config.yaml
n_layer: 18
head_dim: 32
norm: "rmsnorm"
attn_scale: 0.177
parallel_block: false
init: "trunc"
seq_len: 1024
MLP neurons of a small language model. Each row is named by its layer, matrix (gate and up: input weights) and neuron, and shows model dimensions 32-95. Each number is 50 + 10 x the weight over its row's rms, rounded and kept within 0 to 99. A neuron's up and down rows have the sign that makes its largest values positive.
After each neuron's rows, "fires after" lists the tokens most often just before its 100 highest values on Wikipedia text that the model never trained on.

L5.gate505:41 61 47 37 38 42 43 45 53 56 68 50 47 41 53 49 34 63 51 57 66 51 43 45 44 40 43 53 58 66 58 42 36 53 52 49 49 58 55 63 48 40 42 38 64 52 41 42 42 30 52 46 53 34 56 43 52 46 35 45 58 35 27 51
L5.up505:47 56 62 51 56 65 45 53 20 46 49 47 49 50 40 52 44 49 51 66 57 36 60 72 25 55 53 61 32 56 30 48 56 50 60 43 40 33 57 32 55 50 58 30 49 45 49 49 63 63 31 58 53 48 56 49 49 58 57 47 71 31 55 52
fires after: "av", "ak", "ist", "ur", " includ", "ast"

L4.gate858:54 61 48 52 46 39 51 48 36 34 61 48 74 48 66 44 69 50 56 25 26 45 44 54 50 38 50 47 47 54 30 47 28 37 54 49 43 41 39 56 46 42 59 42 37 29 42 51 57 56 51 62 70 59 54 50 52 52 61 45 44 45 59 45
L4.up858:31 54 51 23 54 43 44 61 34 54 48 57 55 56 40 60 50 58 46 69 50 43 46 41 42 44 41 37 42 51 59 59 43 46 41 40 70 54 61 46 33 34 52 59 36 56 60 60 41 44 56 47 50 48 43 55 32 47 51 47 58 57 63 39
fires after: "s", "ition", "f", "or", "m", "v"

L3.gate972:58 55 45 48 70 60 65 56 77 53 41 68 43 34 74 47 52 63 50 47 41 50 43 28 35 57 61 46 43 47 28 60 47 36 57 52 42 52 45 52 49 41 53 65 64 38 44 42 52 42 59 24 46 48 46 49 60 56 55 76 44 61 42 51
L3.up972:59 36 66 33 65 50 67 62 42 41 77 54 37 46 49 36 54 62 63 31 56 49 59 48 63 49 59 52 59 62 41 66 67 54 64 55 73 52 43 51 68 42 55 57 41 46 44 48 34 48 37 68 56 55 47 47 52 50 57 55 37 42 52 47
fires after: "an", "m", "ov", " m", "as", "um"

L5.gate72:37 30 47 54 54 57 53 50 34 82 57 56 62 35 43 52 51 62 51 61 59 50 58 57 51 67 42 50 42 52 50 47 53 53 51 60 62 60 57 41 48 53 48 39 54 46 57 33 64 47 60 51 64 51 56 37 46 41 41 46 48 53 38 50
L5.up72:53 57 28 48 74 38 65 66 36 48 38 44 36 55 46 50 41 53 39 66 45 66 62 48 35 59 56 58 56 55 43 64 53 42 40 51 60 42 40 59 63 49 39 64 56 48 52 55 59 50 46 59 34 53 51 50 62 52 75 58 52 60 56 48
fires after: "and", " work", "he", "el", "ign", "ork"

L10.gate1168:51 46 71 50 43 56 75 48 67 46 38 60 29 44 27 51 60 62 63 55 64 40 71 65 41 46 57 32 54 58 54 39 55 50 53 49 45 49 40 65 65 48 54 56 66 44 53 58 57 51 59 49 58 52 33 57 45 44 32 26 62 66 63 42
L10.up1168:53 58 52 46 49 42 52 66 61 23 52 32 57 46 45 51 33 35 44 52 35 42 73 41 48 57 32 49 58 46 55 43 54 61 64 36 69 50 59 62 73 51 28 50 50 44 70 44 54 49 56 73 36 48 58 45 31 61 54 63 56 51 55 48
fires after: "m", " h", "h", " H", "l"

L3.gate781:41 54 46 34 46 46 29 35 55 49 40 40 42 58 50 40 31 54 48 69 48 47 43 42 47 44 52 46 54 56 43 31 50 61 56 62 57 38 51 47 54 62 61 59 54 48 53 68 56 49 36 53 52 74 63 59 58 70 48 39 67 51 65 48
L3.up781:41 63 57 35 47 54 57 54 60 48 55 45 47 47 55 49 57 53 35 67 57 53 45 57 55 50 46 52 34 34 53 33 66 48 24 52 29 63 65 48 62 48 55 70 35 44 43 57 37 37 38 36 63 53 55 59 62 41 54 51 49 61 40 51
fires after: "en", "end", "est", "id", "es"

L5.gate575:61 70 56 54 37 38 56 59 61 36 57 36 56 58 47 48 55 44 44 64 39 56 56 42 36 47 46 40 37 48 49 34 56 64 59 44 54 55 48 62 43 55 64 47 48 39 41 48 65 44 38 50 55 51 37 50 42 62 41 68 47 56 36 49
L5.up575:33 45 53 46 40 64 44 50 43 46 52 55 36 41 60 65 23 44 56 46 52 58 51 54 48 55 46 61 54 47 53 62 53 62 70 64 63 46 47 56 47 49 46 32 43 69 41 42 48 67 49 40 45 40 53 52 44 45 24 42 48 54 30 54
fires after: " comp", " the", "ar", "ol", "in"

L5.gate247:42 47 46 35 61 54 50 66 43 60 51 65 42 43 46 56 54 57 44 55 60 37 55 48 49 55 61 42 33 50 46 44 53 38 55 48 43 61 37 34 46 49 54 61 52 36 54 50 57 64 37 53 46 42 43 42 49 57 46 36 46 66 44 51
L5.up247:77 29 36 40 55 39 60 53 44 51 63 42 42 34 62 48 48 52 44 45 71 48 50 45 45 65 59 57 49 40 57 51 85 51 57 52 38 61 47 59 42 50 54 34 45 55 53 49 57 47 42 40 43 52 39 36 62 45 55 64 49 53 41 57
fires after: " F", "l", "le", "p", " P", "o"

L9.gate47:45 61 55 50 66 51 56 57 57 42 47 39 61 30 61 39 61 53 48 84 57 47 60 53 54 56 46 30 53 50 57 54 48 50 62 46 59 55 51 46 35 40 50 26 65 55 32 69 42 53 58 73 54 61 45 36 37 48 49 47 44 38 46 37
L9.up47:29 45 41 35 39 40 31 60 42 57 52 25 43 50 50 39 39 42 57 38 60 46 52 53 25 39 52 60 42 38 51 54 54 41 38 51 57 52 49 53 56 48 58 49 53 60 46 59 49 62 41 59 42 44 19 41 60 62 49 34 50 36 41 42
fires after: " A", " a", "oun", "av", "A", "v"

L8.gate189:58 56 59 32 38 50 58 51 56 45 43 42 43 69 44 51 46 49 50 54 55 54 64 62 60 62 34 59 65 49 59 50 51 47 56 44 59 43 44 37 51 32 63 35 41 61 34 35 60 46 56 69 43 58 60 55 48 62 40 43 40 63 56 43
L8.up189:41 55 54 60 30 54 27 55 54 37 53 55 53 55 57 49 45 60 48 59 41 45 46 61 67 45 51 58 54 42 44 39 57 55 71 68 57 34 51 41 38 55 64 48 43 51 52 19 71 62 53 51 41 47 53 42 55 60 35 35 47 49 45 47
fires after: " l", " the", "ann", "in", " ne"

L4.gate1033:51 50 57 33 41 32 55 42 57 58 60 51 46 38 52 42 56 55 57 57 39 54 57 45 33 48 63 46 48 37 67 54 42 46 53 50 54 46 52 51 54 52 68 50 44 49 46 55 48 45 70 49 49 56 52 50 48 41 50 33 52 50 48 41
L4.up1033:41 51 48 47 44 54 53 60 38 59 72 28 46 51 44 51 44 51 64 85 52 56 37 48 48 41 55 55 41 54 55 51 49 51 64 42 50 55 48 53 52 57 57 55 49 40 49 39 34 48 58 46 67 59 49 55 63 61 64 46 50 57 49 49
fires after: "s", ".", ",", "m", "w", "7"

L3.gate218:43 56 34 47 54 38 40 68 65 51 51 56 53 32 38 51 48 55 58 51 58 39 15 36 42 38 48 39 55 45 59 42 60 45 57 48 49 68 54 47 45 50 42 50 34 47 44 43 55 57 34 31 56 51 40 53 61 52 47 53 56 53 39 57
L3.up218:34 39 45 38 47 44 50 45 55 38 47 57 59 47 55 64 49 46 52 35 49 56 47 30 42 40 41 48 56 49 56 48 63 48 53 53 43 51 46 51 46 46 51 49 35 37 34 60 45 29 48 40 68 46 47 44 44 67 40 36 53 48 58 54
fires after: ",", "a", "on"

L3.gate1107:57 43 66 48 60 47 49 62 52 41 48 54 40 42 53 41 60 58 49 51 52 52 56 56 55 66 60 47 44 65 38 38 48 50 49 54 31 53 57 63 47 52 50 68 61 46 60 52 59 45 40 39 57 58 50 38 51 54 60 39 53 50 58 50
L3.up1107:74 46 50 48 68 51 63 54 50 60 39 52 61 55 67 42 28 44 70 73 53 53 43 27 30 56 51 69 41 44 59 43 54 49 56 38 49 78 52 52 54 45 31 58 43 54 65 43 64 42 52 57 54 56 39 61 31 49 55 41 63 34 42 57
fires after: "l", "m", " im", "r", "b", "an"

L3.gate1105:38 49 50 39 72 48 60 49 55 49 57 50 60 38 46 49 54 73 48 50 39 64 42 66 63 45 58 45 59 47 48 36 41 56 56 55 46 76 56 40 55 35 66 53 52 63 56 63 47 45 47 57 52 61 41 53 37 42 53 41 58 45 53 54
L3.up1105:43 62 42 35 53 49 47 56 55 45 30 39 29 54 30 52 55 45 45 39 48 43 60 41 52 77 56 50 56 57 37 52 49 51 42 38 39 55 43 40 56 38 65 38 36 37 47 56 61 40 48 47 54 54 51 52 50 53 54 42 60 42 58 49
fires after: "pr", "ru", "pp", "ward", " app"

L4.gate957:51 41 64 64 58 45 67 47 47 67 38 51 58 32 43 43 44 61 56 50 46 64 62 43 39 48 56 47 57 41 53 42 21 54 40 60 51 65 49 63 57 46 46 59 39 60 65 67 48 52 52 40 28 55 37 65 59 43 51 62 46 76 58 43
L4.up957:65 46 68 32 26 37 46 42 40 58 40 53 64 38 45 44 54 51 51 43 45 34 61 50 38 52 50 38 47 48 56 43 50 36 44 45 47 40 57 37 58 56 61 50 36 37 44 38 59 60 70 36 57 39 50 52 57 34 42 44 55 49 49 59
fires after: "m", "em", "areer", "ra"

L3.gate558:48 61 49 64 48 45 36 62 56 50 61 41 49 37 35 20 36 50 55 65 51 64 56 41 39 61 58 37 56 52 50 55 50 44 61 53 40 63 60 50 38 58 51 50 35 61 57 24 47 74 49 38 53 64 69 56 56 54 57 57 60 64 43 42
L3.up558:52 52 57 41 63 61 48 45 58 53 57 50 69 57 62 47 36 47 34 59 43 50 67 35 37 63 42 38 50 50 57 67 54 65 53 47 48 37 47 47 54 59 59 45 32 54 40 49 68 47 45 36 37 39 43 47 54 60 32 46 39 50 44 69
fires after: "f", "on", ",", "n", " f"

L5.gate224:70 55 57 49 67 47 55 47 45 70 53 57 32 61 33 75 47 45 44 54 61 58 37 50 75 47 57 42 62 43 56 70 30 33 51 67 41 62 50 54 61 59 51 32 43 49 66 39 39 54 61 46 44 49 49 44 61 49 59 33 45 39 54 39
L5.up224:77 41 52 42 62 50 64 44 36 43 51 51 63 37 39 50 19 45 51 41 39 47 60 38 50 57 68 37 35 25 57 41 46 37 60 60 52 73 44 30 54 54 33 34 43 59 41 47 48 44 28 51 65 60 48 49 40 50 61 49 56 51 33 48
fires after: "p", " p", "re", "c", "02", "ent"

L9.gate178:50 54 68 39 55 40 39 55 64 69 41 57 57 41 69 62 61 60 50 53 47 56 24 63 57 50 44 42 48 29 48 68 68 39 45 67 35 51 53 44 55 51 63 60 50 39 47 56 38 60 52 36 52 47 47 54 55 53 35 41 56 21 52 54
L9.up178:54 58 53 50 54 64 53 45 56 36 61 46 47 37 42 54 48 52 54 55 39 60 53 48 56 46 55 50 59 52 48 41 58 49 35 49 44 48 37 54 56 64 67 73 48 47 32 62 42 44 60 53 60 41 67 54 56 39 51 56 37 64 51 59
fires after: ",", " Th", " that", " but", " and", "an"

L10.gate562:64 40 52 36 48 52 61 47 39 54 49 59 50 57 63 55 66 42 59 52 40 51 43 59 59 44 67 33 59 47 49 46 58 44 60 39 35 48 62 43 39 58 52 56 66 61 55 53 59 38 66 47 61 47 38 44 35 50 61 55 39 49 37 51
L10.up562:58 39 46 51 55 45 47 31 62 27 37 57 49 57 65 30 38 68 53 48 53 53 50 55 55 42 50 50 53 52 60 45 36 34 41 53 44 40 28 65 62 58 58 57 54 71 61 54 69 55 49 58 55 56 40 53 47 52 53 49 57 38 63 47
fires after: " m", " bu", " M", "v", " the", " R"

L5.gate1195:51 57 45 46 48 48 62 51 64 68 43 55 44 31 47 54 49 57 59 44 50 39 33 68 47 58 42 57 40 48 35 68 48 36 62 58 34 42 56 46 47 48 60 45 50 54 53 66 48 53 64 55 56 43 63 18 52 55 63 37 37 48 59 40
L5.up1195:68 37 54 39 32 35 55 67 54 44 68 58 45 50 64 52 54 37 54 43 69 72 52 54 60 45 55 62 43 37 42 30 42 58 41 46 55 52 61 56 41 57 67 37 49 59 57 47 50 40 63 52 63 55 54 60 45 54 57 54 46 50 46 43
fires after: "ur", "un", "pr", "ul", "b", "in"

L3.gate415:37 46 54 37 67 64 42 46 57 43 71 42 64 40 40 52 42 57 38 39 57 44 37 48 52 53 66 53 43 41 31 43 42 54 54 69 33 76 45 43 44 50 56 51 61 48 31 65 48 54 46 48 53 60 37 40 45 35 57 47 56 50 34 35
L3.up415:15 58 61 52 44 44 53 44 40 36 48 45 29 41 55 48 69 59 81 48 46 59 57 53 36 56 44 61 40 33 48 41 56 45 60 45 48 51 59 39 50 38 48 25 33 54 44 48 55 70 70 56 73 51 67 45 48 58 39 70 43 61 50 51
fires after: "pr", "ru", "at", "et", "ent", " Dec"

L5.gate809:49 42 57 46 55 55 48 59 54 68 40 45 61 43 43 37 47 49 54 59 58 53 25 48 50 42 62 45 31 48 57 49 29 75 45 56 61 37 68 40 62 54 54 43 48 59 47 51 33 55 31 59 41 60 38 46 37 28 49 50 54 59 42 36
L5.up809:46 36 62 27 40 57 43 60 53 37 53 21 55 49 56 52 64 53 51 39 53 32 72 54 31 40 61 48 47 43 39 43 54 49 50 29 59 53 37 26 53 43 47 47 55 50 58 35 56 59 44 60 40 49 50 38 56 53 40 42 55 51 52 41
fires after: " a", "m", " m", "v", "b"

L10.gate1123:54 47 42 46 38 69 49 48 65 34 56 28 54 50 37 35 41 52 49 70 58 45 38 42 50 58 66 37 57 53 56 44 50 64 57 62 62 50 48 19 46 39 37 33 64 55 43 60 65 57 39 66 40 44 49 37 43 47 49 45 52 61 59 50
L10.up1123:45 47 56 49 60 44 33 39 70 50 59 51 42 54 55 39 43 57 62 49 53 39 55 51 43 51 33 48 60 60 55 43 56 41 42 74 52 61 35 42 61 44 51 64 47 78 45 43 40 53 40 41 39 63 42 62 66 61 53 54 48 39 58 51
fires after: " a", "m", " ex", " in", " A", " as"

L9.gate455:51 60 74 50 51 35 63 27 51 59 57 51 51 53 62 29 55 49 48 51 58 35 47 66 53 39 69 45 55 52 68 71 44 33 51 49 41 61 52 34 44 38 58 52 75 73 58 34 50 37 52 56 60 56 53 46 44 68 52 51 54 61 53 47
L9.up455:28 40 50 40 55 53 38 40 53 46 50 56 66 65 52 50 36 55 43 41 60 46 54 37 66 34 41 46 67 40 49 54 62 45 55 47 44 53 25 63 56 46 43 28 52 54 54 50 68 29 40 43 52 34 49 65 43 56 57 39 44 52 61 52
fires after: " p", " m", " M", "ab", "m", " re"

L9.gate239:70 67 46 52 60 54 56 40 48 48 44 43 30 50 25 61 58 47 19 49 34 47 49 66 55 42 67 55 50 43 56 46 64 54 41 67 48 58 51 47 30 40 39 36 43 36 64 39 59 51 47 64 58 43 68 33 45 34 76 61 58 59 67 42
L9.up239:35 46 46 64 46 68 47 55 46 48 52 26 55 67 60 44 28 35 56 35 49 36 60 41 56 58 47 43 51 44 43 33 44 59 55 43 54 61 38 41 69 65 56 46 59 59 30 63 48 61 52 54 60 64 57 35 48 47 65 59 46 48 48 53
fires after: "e", " Le", "re", "le", "c", " be"

L5.gate180:45 35 54 37 38 44 60 43 50 55 64 57 70 26 42 59 47 62 46 47 55 59 55 57 43 52 60 42 42 53 72 39 29 45 52 48 51 53 44 58 44 38 54 36 35 50 52 43 61 44 46 62 58 65 45 45 37 44 49 48 53 55 73 41
L5.up180:27 43 38 33 43 47 56 66 52 41 63 63 46 54 63 26 43 50 69 62 34 39 54 56 53 60 52 38 51 43 52 40 49 53 33 63 47 50 47 65 50 42 43 65 43 63 44 47 40 39 55 48 58 51 59 61 46 35 56 44 40 45 54 48
fires after: "p", "t", "s", "w", "l"

L5.gate1213:59 43 57 57 35 46 71 53 82 60 72 53 41 43 61 44 40 55 67 55 50 56 48 68 48 50 39 44 44 33 52 34 45 43 53 60 36 42 59 41 38 49 57 36 52 53 59 45 57 63 62 66 46 48 59 38 48 54 48 54 53 54 49 45
L5.up1213:57 51 37 63 50 58 52 61 59 54 39 57 58 40 36 73 47 42 40 30 57 43 40 51 43 54 53 53 44 43 49 46 57 61 51 50 39 44 52 59 32 49 68 39 54 76 59 57 43 56 58 61 52 54 58 61 50 54 48 64 41 37 42 63
fires after: " dis", "ar", "is", "in", "ul", "m"

L4.gate830:35 55 66 46 42 62 68 49 45 51 54 47 51 43 47 36 43 60 44 40 53 47 55 57 59 45 60 46 40 25 46 42 47 36 54 48 67 51 26 52 49 47 48 42 53 42 53 40 50 61 49 72 47 48 33 36 49 66 52 46 58 61 50 46
L4.up830:45 51 60 44 38 45 38 47 50 52 36 61 40 48 60 51 32 48 40 45 44 51 64 46 62 45 26 47 47 49 42 59 64 51 56 43 58 34 35 39 44 42 45 60 47 37 67 39 51 60 64 57 53 41 44 53 44 61 56 66 40 46 44 45
fires after: " l", " L", "l", "L"

L3.gate945:53 40 54 48 60 55 20 53 47 61 45 35 44 43 55 49 50 56 34 39 51 44 62 67 59 42 42 59 54 61 49 44 38 60 45 59 44 55 44 56 54 73 41 56 51 44 49 60 55 46 53 56 59 37 43 43 33 71 52 45 43 61 36 51
L3.up945:46 61 52 41 41 41 35 67 39 40 45 53 47 49 45 40 37 50 53 65 45 41 62 47 56 70 56 43 49 50 52 53 60 51 39 60 50 54 50 41 33 52 36 68 53 45 39 68 53 59 43 63 61 60 41 74 42 60 61 48 28 64 52 53
fires after: " O", "O", ".", "y", "ot", "es"

L3.gate872:53 67 54 77 55 48 63 39 57 51 38 63 49 36 36 27 50 53 46 46 57 51 53 55 73 55 44 41 42 52 42 45 61 57 56 27 58 49 47 45 62 35 47 53 45 38 67 46 37 53 44 66 49 58 52 46 42 55 54 55 43 58 46 41
L3.up872:57 45 63 51 44 50 24 54 43 48 49 61 68 57 41 46 31 41 46 44 30 53 54 45 41 52 48 62 48 34 53 55 50 38 49 53 50 28 38 74 55 42 52 53 58 40 46 48 64 44 62 47 49 43 59 39 34 45 46 42 46 63 54 50
fires after: " l", "le", "n", "l", "per"

L10.gate403:43 46 68 52 52 51 41 56 35 64 45 46 38 47 66 64 51 51 58 77 60 51 35 50 61 62 44 41 56 45 64 61 61 61 49 38 48 42 51 57 48 29 45 35 58 37 40 43 48 53 51 53 59 70 43 47 61 34 50 42 45 51 56 51
L10.up403:36 46 64 45 48 47 46 50 49 54 45 56 45 39 48 51 38 52 44 47 72 41 44 52 44 59 47 40 42 47 47 64 27 42 71 51 66 50 57 70 61 41 32 43 54 54 52 36 63 53 63 49 81 49 40 47 55 43 36 40 61 64 64 65
fires after: " (", " the"

L4.gate1105:62 43 31 51 68 77 29 61 59 50 59 45 63 41 49 49 50 46 55 63 40 33 57 58 60 53 56 48 45 38 59 31 77 46 44 47 61 47 43 69 63 50 62 39 39 37 52 38 54 57 46 59 49 44 66 62 49 50 54 33 43 55 48 54
L4.up1105:68 37 70 43 42 46 44 60 47 47 47 52 59 63 48 39 38 43 57 54 38 44 37 44 43 75 46 47 30 43 56 54 46 56 60 60 44 64 54 50 60 60 59 44 44 47 52 46 53 55 52 58 42 64 47 51 66 43 64 48 47 61 51 56
fires after: " de", "\n\n", " E", " rele", "e", "ce"

L3.gate295:47 48 45 52 57 47 43 46 51 46 66 31 51 49 34 59 50 42 62 34 36 48 42 57 56 45 59 43 52 47 38 73 32 44 65 48 45 55 45 59 46 50 66 56 47 49 53 57 49 64 68 50 43 56 52 37 59 47 52 34 52 49 44 40
L3.up295:47 46 59 35 34 70 57 61 56 51 48 53 41 52 50 45 52 54 57 53 66 40 42 27 46 52 41 52 37 60 42 49 54 37 42 49 56 38 56 53 56 59 64 49 44 44 58 50 53 57 50 28 40 49 49 54 37 44 67 58 25 64 38 51
fires after: "e", " k", "u", " Z", " y", " j"

L8.gate1162:68 33 57 42 55 39 48 35 49 55 34 71 60 60 50 33 46 43 35 66 49 35 44 35 48 13 51 44 61 60 54 44 77 32 53 47 46 36 51 66 49 58 46 58 51 69 50 43 58 42 59 55 48 49 54 39 51 74 48 65 50 45 60 47
L8.up1162:44 45 49 58 67 52 36 54 40 41 63 39 56 61 44 31 62 41 61 40 61 36 48 48 54 49 39 54 44 62 56 47 63 57 22 44 50 46 41 46 42 45 45 60 39 35 60 44 67 40 47 34 57 44 53 60 35 57 45 52 28 47 62 49
fires after: " des", " M", " T", " m", "o", "re"

L3.gate965:64 58 59 50 63 34 58 52 57 49 52 56 68 50 54 40 46 56 64 55 43 48 58 52 42 46 27 40 49 37 46 51 49 52 61 45 32 22 52 55 66 61 60 59 50 54 47 40 56 46 63 65 37 46 62 50 65 50 27 68 55 49 59 42
L3.up965:47 52 60 50 48 51 23 62 59 54 66 65 48 43 40 57 52 50 39 64 48 56 49 75 53 33 53 50 54 56 43 41 29 56 58 48 65 42 43 57 48 48 48 39 64 51 61 39 51 58 51 40 50 37 31 30 58 54 37 53 51 53 49 51
fires after: "oc", "al", "uc", "is", "os"

L5.gate214:40 44 36 47 44 62 40 51 58 56 65 48 61 36 38 47 45 49 43 44 44 45 52 48 41 48 58 38 58 41 61 51 53 53 34 32 46 55 60 73 55 44 58 42 66 51 63 64 54 55 67 52 51 37 52 32 53 45 58 53 43 73 61 43
L5.up214:54 47 39 41 45 48 35 49 49 58 53 38 50 62 47 25 59 50 58 61 54 45 53 60 36 43 45 36 59 55 43 55 65 63 46 46 42 76 49 59 52 61 52 48 44 67 54 56 42 70 69 45 67 56 55 39 53 42 51 41 46 55 49 50
fires after: "i", " d", "d", " de", "e", " D"

L9.gate287:53 48 63 58 54 59 48 61 63 49 67 51 63 43 55 54 57 52 56 51 67 59 41 33 62 46 41 51 43 30 41 51 48 46 55 39 46 72 45 50 49 47 43 61 52 52 62 33 45 56 37 32 46 58 54 43 39 56 55 39 50 59 68 38
L9.up287:58 45 59 58 51 61 48 63 52 57 57 50 48 65 68 36 52 52 50 34 58 56 52 48 43 58 50 42 64 63 37 52 43 44 60 47 62 57 47 54 63 55 58 66 51 44 59 61 54 56 32 57 33 64 52 47 69 54 60 59 56 47 62 43
fires after: " M", "m", "1", " m", ",", " R"

L3.gate831:53 35 49 45 69 59 40 47 45 43 52 45 51 45 57 45 65 51 46 34 49 54 46 54 45 61 58 50 45 59 56 23 42 64 49 62 26 42 40 59 51 60 58 34 48 44 41 50 48 43 35 43 64 44 39 40 48 56 55 36 54 30 49 49
L3.up831:58 56 53 34 40 51 49 66 50 44 55 44 45 45 41 51 64 48 46 56 28 50 57 31 53 48 50 59 51 51 54 64 52 56 38 59 70 37 44 64 47 70 55 53 54 52 54 51 57 48 50 59 51 58 43 46 39 54 48 44 38 50 42 45
fires after: "ot", "et", "ur", " O", "ou"

L5.gate26:43 46 31 47 42 68 39 54 57 43 41 37 35 39 42 54 47 56 52 70 65 49 42 55 37 33 54 65 50 36 28 39 55 42 50 65 46 64 60 55 52 38 75 59 43 42 54 34 41 49 35 37 65 49 63 44 55 40 46 55 49 47 51 42
L5.up26:30 45 44 36 59 50 36 59 62 60 51 61 46 58 46 41 63 55 44 59 56 62 40 57 72 38 39 41 55 29 62 57 79 52 45 47 44 60 51 47 51 64 59 63 57 54 33 44 33 53 45 58 53 35 57 48 70 55 55 68 30 44 52 50
fires after: "en", "ou", "an", "id", "qu", "t"

L10.gate114:55 61 72 52 40 45 42 65 46 57 69 66 62 47 47 51 59 64 53 69 47 40 52 56 53 36 46 44 46 66 47 55 62 45 58 43 51 52 43 52 42 48 57 52 54 52 48 36 51 67 57 43 60 42 57 38 49 55 46 52 28 43 51 31
L10.up114:51 43 51 48 50 52 59 50 40 57 56 52 61 49 45 47 59 71 42 81 38 52 71 34 57 37 43 40 44 51 51 63 49 79 50 44 52 47 43 42 47 47 59 48 44 82 50 58 50 46 50 38 45 57 51 45 46 39 26 49 47 59 59 37
fires after: " comp", "ad", "ud", " Sc", "per", "il"

L3.gate162:46 35 59 57 55 51 51 56 53 39 50 44 63 47 54 46 59 51 59 53 53 38 37 56 36 51 46 36 28 47 55 62 48 55 66 26 43 54 51 46 52 49 44 46 58 42 41 56 59 46 40 76 54 29 56 49 29 39 45 46 55 46 53 49
L3.up162:57 51 55 56 56 58 36 27 61 46 58 56 51 48 36 68 50 54 58 55 35 50 46 75 35 54 44 35 45 38 60 57 35 55 53 67 54 56 61 48 46 63 47 50 48 30 68 54 49 61 44 41 48 42 51 58 33 47 38 35 40 44 42 44
fires after: " as", " a", " the", "oc", " The", " A"

L4.gate68:30 68 51 53 43 26 45 60 55 45 55 52 50 36 54 48 61 73 56 36 51 50 50 37 41 47 49 49 40 47 37 43 35 48 57 45 63 66 45 38 52 41 58 37 61 44 37 50 42 46 56 56 53 52 44 46 59 53 38 50 57 35 48 44
L4.up68:45 63 48 58 49 30 63 61 61 35 64 48 46 60 39 51 55 52 47 49 58 53 51 39 43 56 30 29 47 63 54 64 47 56 59 38 64 42 32 62 42 55 47 43 39 51 42 56 69 37 53 41 56 45 49 64 57 61 46 42 44 48 60 49
fires after: "ain", "ur", "on", "ter", "r"

L8.gate558:54 42 65 40 45 42 58 58 43 55 40 50 70 54 58 62 26 39 65 44 53 35 47 43 43 63 52 39 50 52 67 56 52 50 43 46 58 51 42 52 38 31 50 51 58 34 40 54 54 42 47 54 54 55 35 60 50 48 59 27 56 60 54 59
L8.up558:47 41 67 62 74 32 54 58 47 56 52 60 54 27 39 58 39 52 49 52 49 40 54 49 43 67 42 43 44 68 55 27 54 49 50 53 52 30 48 59 62 42 35 45 53 42 45 52 52 43 73 35 50 53 45 50 47 35 65 46 46 46 39 47
fires after: " the", "ed", "oin", "T", "m"

L8.gate571:45 63 66 66 51 51 32 44 50 41 49 66 57 49 66 65 58 65 68 35 62 38 48 46 64 53 46 41 56 36 54 62 55 44 57 44 55 49 47 49 52 61 65 53 33 60 58 49 62 75 30 58 39 45 63 68 60 31 41 57 64 35 38 51
L8.up571:50 48 56 52 36 54 64 29 50 47 49 37 39 52 44 44 70 61 65 52 55 59 40 46 41 55 47 50 47 49 55 56 66 46 61 43 38 51 44 46 61 53 54 52 46 50 33 50 62 55 50 41 41 64 41 53 59 56 43 47 49 54 45 59
fires after: ",", " and", "a", "ward", "ac"

L4.gate978:44 50 63 26 59 51 41 69 58 49 54 54 54 43 54 38 54 47 47 46 44 45 49 63 37 53 64 25 53 42 47 52 50 48 57 44 50 35 60 53 51 48 44 50 47 45 37 50 56 52 53 66 53 24 56 48 55 48 62 62 51 58 37 48
L4.up978:53 63 54 60 50 37 34 43 50 56 50 52 65 48 60 59 49 48 43 59 54 58 47 57 43 57 52 47 50 51 44 69 50 61 32 37 62 43 65 54 50 62 63 57 55 39 59 36 79 63 47 49 42 55 56 69 53 66 42 51 77 47 53 47
fires after: " The", " the", "al", "ri"